From a checkpoint of a small transformer trained on Wikipedia.
Size: 8 layers, width 512, 4 heads of 128, MLP 1344 SwiGLU, vocabulary 8192, 29.1M parameters.
Architecture: RMSNorm before each block, rotary positions, no biases in attention or MLP, tied embeddings, capped logits.
MLP neurons of a small language model. Each row is named by its layer, matrix (gate and up: input weights) and neuron, and shows model dimensions 80-271. Each number is 500 + 25 x the weight over its row's rms, rounded and kept within 0 to 999. Numbers have three digits each. A neuron's up and down rows have the sign that makes its largest values positive.
After each neuron's rows, "fires on" lists the tokens most often at its 100 highest values on Wikipedia text that the model never trained on. A number after a token or word is its count.

L5.gate1326:529498468525485476463483458462462508458549492502509570473523479486536496488533521506479515512499471480529534504500444533549481503550450463488506469503529490495502488489504498477494466500520525496493519562513532484519453508497531480516494482494511471502462493492551522545496495528519521540544514481501451493470453522508482496457525504488535535499510515495527541530514479524485463467499462510465472512509496499518513478509512478504476511502513487510502477513538536501473521473542504469520503436500470499460525532482492466499480510506524539478535467496517477505496453506493505495
L5.up1326:511490501488484510515526507481500560524511512467481492502559496496519514513511537504519502504493545515516466497466480506478474534496512533534475504522523493520492512533490483477512492481507522516501515549506484543492530472490515524483496471537468448510547469474460513522509501510493512484493491478498442513568495488517451521545498513482502502526492460501529534513519491484481522571513485514545480475498462511477459505525483503490497527529437462496471481498493495525483520506497472521471453486516551525530509472466437517517470499519521485517486501513551489519491520481457543503
fires on: " a" 36, " an" 16

L5.gate1033:449541522516521501509505497477496489469488503491544500519524469515453508528446497520502511499462444497495478531482498510506531517491461479502465486523472532467442487523515505506505496515525501492513518517527511532500485458517497512502517467551502526516507477490540488521462505522480481518481506503510519515465528536484501530455497510499517500517525503499471435489496518462484472510527518513441495498545506517508466514551501486472498500515439536550539529495488484520508532529517494463515461473489507517498473535504492487463513523447501515488523513510490470530482454501492521448
L5.up1033:529522510456506506508475485498503480462482533488440494507483505510520480459534538531519509471472512522444506527496489513509504486477510474505532472482532508463491500485500446521522505510512519540516509538497499522515484507499456487512504497524528517483494467522526504478511543547499510493524499459500452516480541517493514465519506466480496507500528475514475538500517555476521519500520525506500470475505454479526541490549484493540498525432496465506467505503464505549493512462477487527482542489514499504487530494483471514604532508491542531455529525449513491480528518499516561498
fires on: " during" 28, " During" 14, " of" 8, " to" 8, "During" 5, " following" 5

L5.gate273:506489519490503465538494510495474491547481469498478493512494544475514490496486526490535561539504507497520487501450496467518501500485466516548506486496507536494420503522497485509483484508447516516484486522512489485504490477487493447482471519513454484523489495465498588490469470495477513481500465492525509445510477505535499497530498505522463446503488483529485520485510574547486435497502484516502516521507468434515469491481499482495478508466536457532481519524465494518542473462472502483493513512526530481508539505467493494521486524539475477524476501521553490500472480498517479500
L5.up273:537481522508491497513490498464540502518504495509479483454455509511510534525488488488529452522475471523544512497454502480486560542514478467519455508485521531471477448489492524494451480465481490493498483523484512478501488507522492522489478558532511475504490468518492505467441462511519524500485511513496519444483539513489455527526529493477504486521498517510540497483507548512520505517518553491481523496510490505523481494508505528480489476513532524437504450490506538550522504518517506522517492489508474522470471483498498538488464532512471502522507456550460464534492507444483514509
fires on: "," 28, "  " 12, "|" 10, " film" 9, " episodes" 7, ":" 5

L5.gate533:509501479510473516487480491453508456498497475515493507474530528500465479472524521508504489490468507513487499509534468529510541484550523495504490503508476480507454511521491472515505519469509477476538551515500501491462497459545502471523528473492438488511459522460521517514513504533508469501502489492540539469481496517460519498487510486512514477487494526473499583538464508493527522524505475563491516484518483491535493513476493450560520520490463496499519506499471501489524481522515489499520490516554527536497455560484494522494513518492493498481510498513524481482543519468519475529
L5.up533:483515483525470472514466507508520523527517504504494534516442542484509472524489575526517476520500487493509508502498492446527515466549499451494479528493467505498512511473498477534504448503536553528486513539510485510495452521446540461447465492502467493473529488498539500543540504521481488506511494491515475483518489535509481494515499510523465484506512543501510476518488483525500513519477485565497516491537547441519512495508457467506501472504493535521463514506494482487488447491537503531518497509507504462559442541502495491480500505465511544501438496477494471529488548477509469463
fires on: " in" 25, "-" 10, " of" 9, " won" 6, " In" 5

L5.gate1013:526451523502489480489526512524478479470518505514521486523461463522476484508519501489565524479514449490545492490493515520519529538504544529553483506508462456513511481509542477477485466465508519514514518534497463511449514505483488504502525468519505470440475516486456513494490516521487459514478506479492482528503483497509517540515527532485443554492460516519529514470511519497489523557461509522492526485522483466524523563527474496538532487515498463473443485499522522523489497527492509524520531513505555472541525488506448516545522527481482514498488500538540516479507495555505527481
L5.up1013:482532535558464521476515493496523458446503484489487488490539487470529473519532529483524439538504547528510491509479519482513515509525449464515488478494476534457511516506490440477508506487503508465483488494472489457455495489474452559486496507544531532493494495472452512515489468531487532526488486506513488525489540495481488498470526504521503523470542491573530499515521470543536483490494540506465527476562477529475490456502524506464503536504499511510481527475528521491541525480490498506523495520540513505489489527461534508505542517500471455529551489466453566529518508533491497527
fires on: " and" 63, "," 12, " &" 5, ":" 4

L5.gate604:481506506495500477508504494512547517508515506535483505470470503556465483483498525496512538525498494465492471500509483508518462458532529488529497496484525501456498527458499498480523491541492507475455540504517476535496464476463532535490494487503455502522537494509531458504495473510502507458499493525504503573471509494539486477520499498480522491539515520486526507530447484488486491450475507520487475479494451489543520506497499539533503542490492509472509507434483560510474471464492480445494510439487509495524521541501519475524481508484486518499551526518474515487498477440471510510
L5.up604:482468491531509509500452466504490505513477484515490481512480530507508492493473458526516537498535533456549505502496507471476477445516496492486503509491495493506473485483486509493489526510484521491459487506515518485470485495503540494521482504474495486506528472533518503513503493556476495476502486497522551491506480510468551502484482500535457514486480538509508516502528514440521503525467509502515514513489507514478523527544476540585494504528496507552462447475519509506429559511498506466534520487503544462532486488541535507473509494492515493476502501541512512508470485480452486489
fires on: "|" 19, " and" 18, " |" 16, "ti" 7, " a" 7, "ing" 4

L5.gate816:516526504471514484527509465477493514492493501490531565522498456499474508468448493499510486466484501525498525484499482509514504488455542499490510521529474516500502559530516507521499486525467515518498528472540504512538462529528531519515493484494460468517498469538485511480509502498450482531533482499485495500491474475529513480475560543459522524516464475471510474490489511493525512505463482522481472470500499513486450518463498477503492486506521491510481503503474492484470485509482525514542457497528471497480485460556514488579456497443517462469452514575456505516471531522519519541
L5.up816:489504497452499524492507491447535555555475468503515528469520519494485507530489512491497451465476511477478540509517495491467488492514520491492511488493495500482483492465501518560504497525509496508514479518522504466478503516492542543500438518426555476484475488524519513506504480476483494488478532481488481483469468475535531520491507494547485475467492526464481541473502519499471475555482478514526481491508559502450516520525503481428519468499452510542541497483504522513460477537518540526474493486446494494533533515502531496503462476532512520490524512510513505487500484479510530492
fires on: " of" 78, "mar" 4

L5.gate405:502471515548521479476497519495516509479494520519525499493470471504473474510515547478514525511489522498496504459497513520494490490488448498502471496498475481501496520543501449488490486529484479452501503498514484474490503446480501479565513485526510515462492506517486518526544470476544541514474502500524527534502507512517515420524480489526535531482533529464521541482509431490534506508512428500490530508453475495510455515493521527531457477519463466521455513476550500477526466563484474503509525447502493524523498504516480486530527437501487511531498518469502508484536505500521495486
L5.up405:471537536507534528527491518502507460462466527512491496518506526451541455502477471504521494466462495508503535521481507495529502514527513466500503541516469494525520490467534482508549486544548494480503497487472530483433535525489542457498480506497476485502555489546492500494492464475526513476529455426504550448508512524497516481503480518539500533504477473518477498540520470514526501501514527489479517494514491538473491473514499447543531457537462478482525513553518546482464521543512459490499510515535484517516522443487483511506512515490499479509502489487494507495472492498496478518
fires on: " and" 21, "|" 16, "si" 9, "ti" 8, "ici" 5, " ±" 5

L5.gate904:495494437501537498450492507465490514448477461464482468530460516493475510515545521501462483481506514486494509488551530485489512475507479468535497534513503503492479469510492479506500508522489518507467526478524517491493447488468505475500505515494492471516529502521491522510515488515465481521496492502465492470467475480492459477469506467501544477492477489504478484503500543539465530498472535517522562520507469551523498487484494509487500463531497488530500517523539501498500543454479513471475457495482492499475505510477521451492518481497475509484556505586513507504490493484470489506
L5.up904:466508467521504527508532507508525500522492494471485525503506512501520482474481519534471474529478511469525491487532535512495486522474460519568527547484499490462509520502519488467482502518471511472468507529491507506554505473486526495548508536470532505515498477474534487506510503508518512531492486472558521520520501522508544519488485527478497457463455493507521484480493467496484494539483503529509511443549487487517472518494512498538494485535434464462475504565557472478494510466520493502456494478497542482507494532458494486481531500499518496490540505525489507521535554473531480488
fires on: "|" 15, " United" 14, " of" 14, " for" 10, "ic" 5, " |" 4

L5.gate8:528511532502470460500528486431447528482474484519482505497514497472482464515511498529519482491487511513500460484498515477473521484532470511460483485472487475464504490516489502522474500481528499510501513528483528494502472481458461544494496486498479504486455495465494435464495497512471474526484499481502507462489509453484499495545494486494509509505486504537474486501477507502524560511508491470507532480468527447523501517528468526530540505523512504463486490495471538531485516493490527474504501561515511520491443499436499499511440519487531497460518516495554460496499466517480515484
L5.up8:496461492502489473534512533501485488478505530512490471505479516522534507480540516496471478463554506495550487503481482520511463490545495470486511484518457481498495495536534521479490523493530547514512466497486534489474509505505482521470504521512470507521514506479490475512498493488502497519500494504490487502520540507513447431483467519470522513509476514476487491508475453511534512518499521458496464474487505532537525531473516533530470487504472475512514493486544507481503529488509495530484471504516496581489537502500496487506472521472450501496485461489534487493466452492456497498
fires on: " and" 44, "," 14, " or" 10, " |" 7, "-" 4, " number" 4

L5.gate331:501501470513517471493502520489491520472487507490513531492477475520464493528538471507509535434453482515523527515491495527492460522480512496481532474519483481528433490496516473468501514510504526564493482517471480462501486502485484493544499538486437497496518490518452462461510534475484480518445507481494497522458514480480484557534493503489529471493451565463521455505511516469519529483492526497487482503490442520491539501540498471474537504553495489513472503521531546471536474500504509456481507468533485538552486490517508487488510450481493499505514483497529466522534476468477486511
L5.up331:536508522571524500499487474485509490503461504490485492490505490487482471501555449447505528459532496489490538507536457502459538498485515513480523504486487465541493514497507473486496498517505520439529502477519515511501538435444505509451483506525521500497519468504498514479498480493502504497510441547485499504482504429496472537486504502534485535530467543512513527425489513488473458521525556534544542525513518525473494492530534494481538520490497503494541492523505500496530513473524488507491520478487508513532470516525472491525547480513481471502490528496476517515552503478503506487
fires on: "," 39, " (" 19, ";" 16, "\n" 7, " and" 6

L5.gate1157:474533526496456512461505516504480491494547458508509476511481519516508512511548517492499457511468511499525541505457499555490474494519527487467461521511478510541438489470539489507507512533464507494511488495481454530511476513472480540536494499492456516484512495479493491510537529503496480534526479529515543504465508473476481478472535497503443486493481550515478528463506509498508500496490507578505507480509474504516479495536550466501494469474507518498528465502471481510534494493475538505549492480463502532505469538517515420508504516524491450517561484568513513536481470464519499502
L5.up1157:505498438519544491502466514528523560524491460497446533516504488504521521501490488534512481544465553512505491564502492480481481453501479532482453503522501512502510500492487477496514528537462532459474488476495533512489486530460487508521476482501514482480520541535515485530511503528470515533523499461521536484463497509538505528501521493554488496548505522503512536500466496479536509453451546543466496494476513490507505515511490515522459512471483513493506550531501498501490542470497483512514532465532433518526489523501473508524571527491525504499494514500507534495515488531500524483
fires on: " with" 54, " of" 5, " featuring" 4

L5.gate0:486509499562493515488499508483507492491516507533506503486515530511494539507511479510504535527464485496491501489504512466478474541492491484505527522528493518518465499503478506470503476478529476492530503486505487524476497475532470475499478519478491525493415503500514520505532548458459487496515557497490504524495472512488492518479510478505504499478531532501498464444461486541516493546494534492472482488495527496490483537512511523497514471462499497505513528507494524509512475519530530509502502533491530529527520523517525461461533490512551519493487502530482503524531476483474548462
L5.up0:524505526528506473485581538481477501513516542526489514537511505537510495521494502549525487492454521504500469533548525492520491517522536516459497477492492485486483538489493468536500483471465497500541497475481519510471479515481533468484516566507518449509466511497501484483522505524487495482471516468440475452471494491529523529529526503513559466493511506448511511475498465494481508532461524549482493489484528454485485525505470488546468514501505457469449500502553563537495529475511514556527450532467504503491485485535496493515525508535522481529528509480496518525496500451496485509
fires on: " The" 27, " New" 20, " All" 18, " of" 8, " Is" 7, " Her" 4

L5.gate131:498548495481509506472479537490511511489478517484498530507502524468492462504549478472528438471519502499552474473491494483522455554565453528457467461507501459456453506503497494526470507490510508475493477482518491511459558535440486427505513514474524487479496498474522474495518510540469558506466476520529503515520491426474502514495506510570460470500506471521531505471504525513456472458536516477518475497472517457540510497514479522499524542530495510507502491473502512519501502489523508493475515517482496501541488536515488519528505511472519513527494476499517493458510470493471502504
L5.up131:485517498532562533501510495526508479524496470478492521488472452480530488505486509530494510492521500473498467500509490531468482462500496543511502474505525467490510467501537506505513503507507505464471506530527494482463523464487518497477490518567531498524514529485507472499503549491531495471486492493511501469487525476492546519488461516474503503503462485485525509502520497494521507513520487531496543482489503487489493515497534538498549497517534460458486511479488433513475519472458514538493494508489490532556476479494500518544530544480503553466456545512554516563503470505514465528
fires on: " and" 70

L5.gate41:433519501481499474471530508481478484468498486514514462509467527505477510508493518476516430472524489475541543522507508506490501486549504513548516479501488480526472491503555494525468527487510507481499510468506517496514502502527496484524509484506489512521522498503565518497504534553554457500513499497509501527491505484437525482495536471503496487464509500502447512510533505487487509540523497522485471468533430541519503525509448493522490490459530466543514466500528493480493519519496484504450464493495539514473490515426479493544487507473486477510484451516487505437538548457544442431
L5.up41:544494501514472485507506505486489538477499534472484482502507508473502496525490481475517497563501465503463491520519488505488531530496474483538505479511488524478463492561486507484505509517501544489512509480497488479451483488504491531525474542503498498500486483504513485526501489526480511451478477516515504510475536502496483490493513525485485507500503480477556534515479489513531467487530483441485488466504511543491536487580494541511489489492476544510517521480494510449526495494503513497464496489443495490477516467473502497484545492502507542525480506533491485486497530494514483471
fires on: " of" 15, " in" 12, " from" 12, " to" 11, " on" 7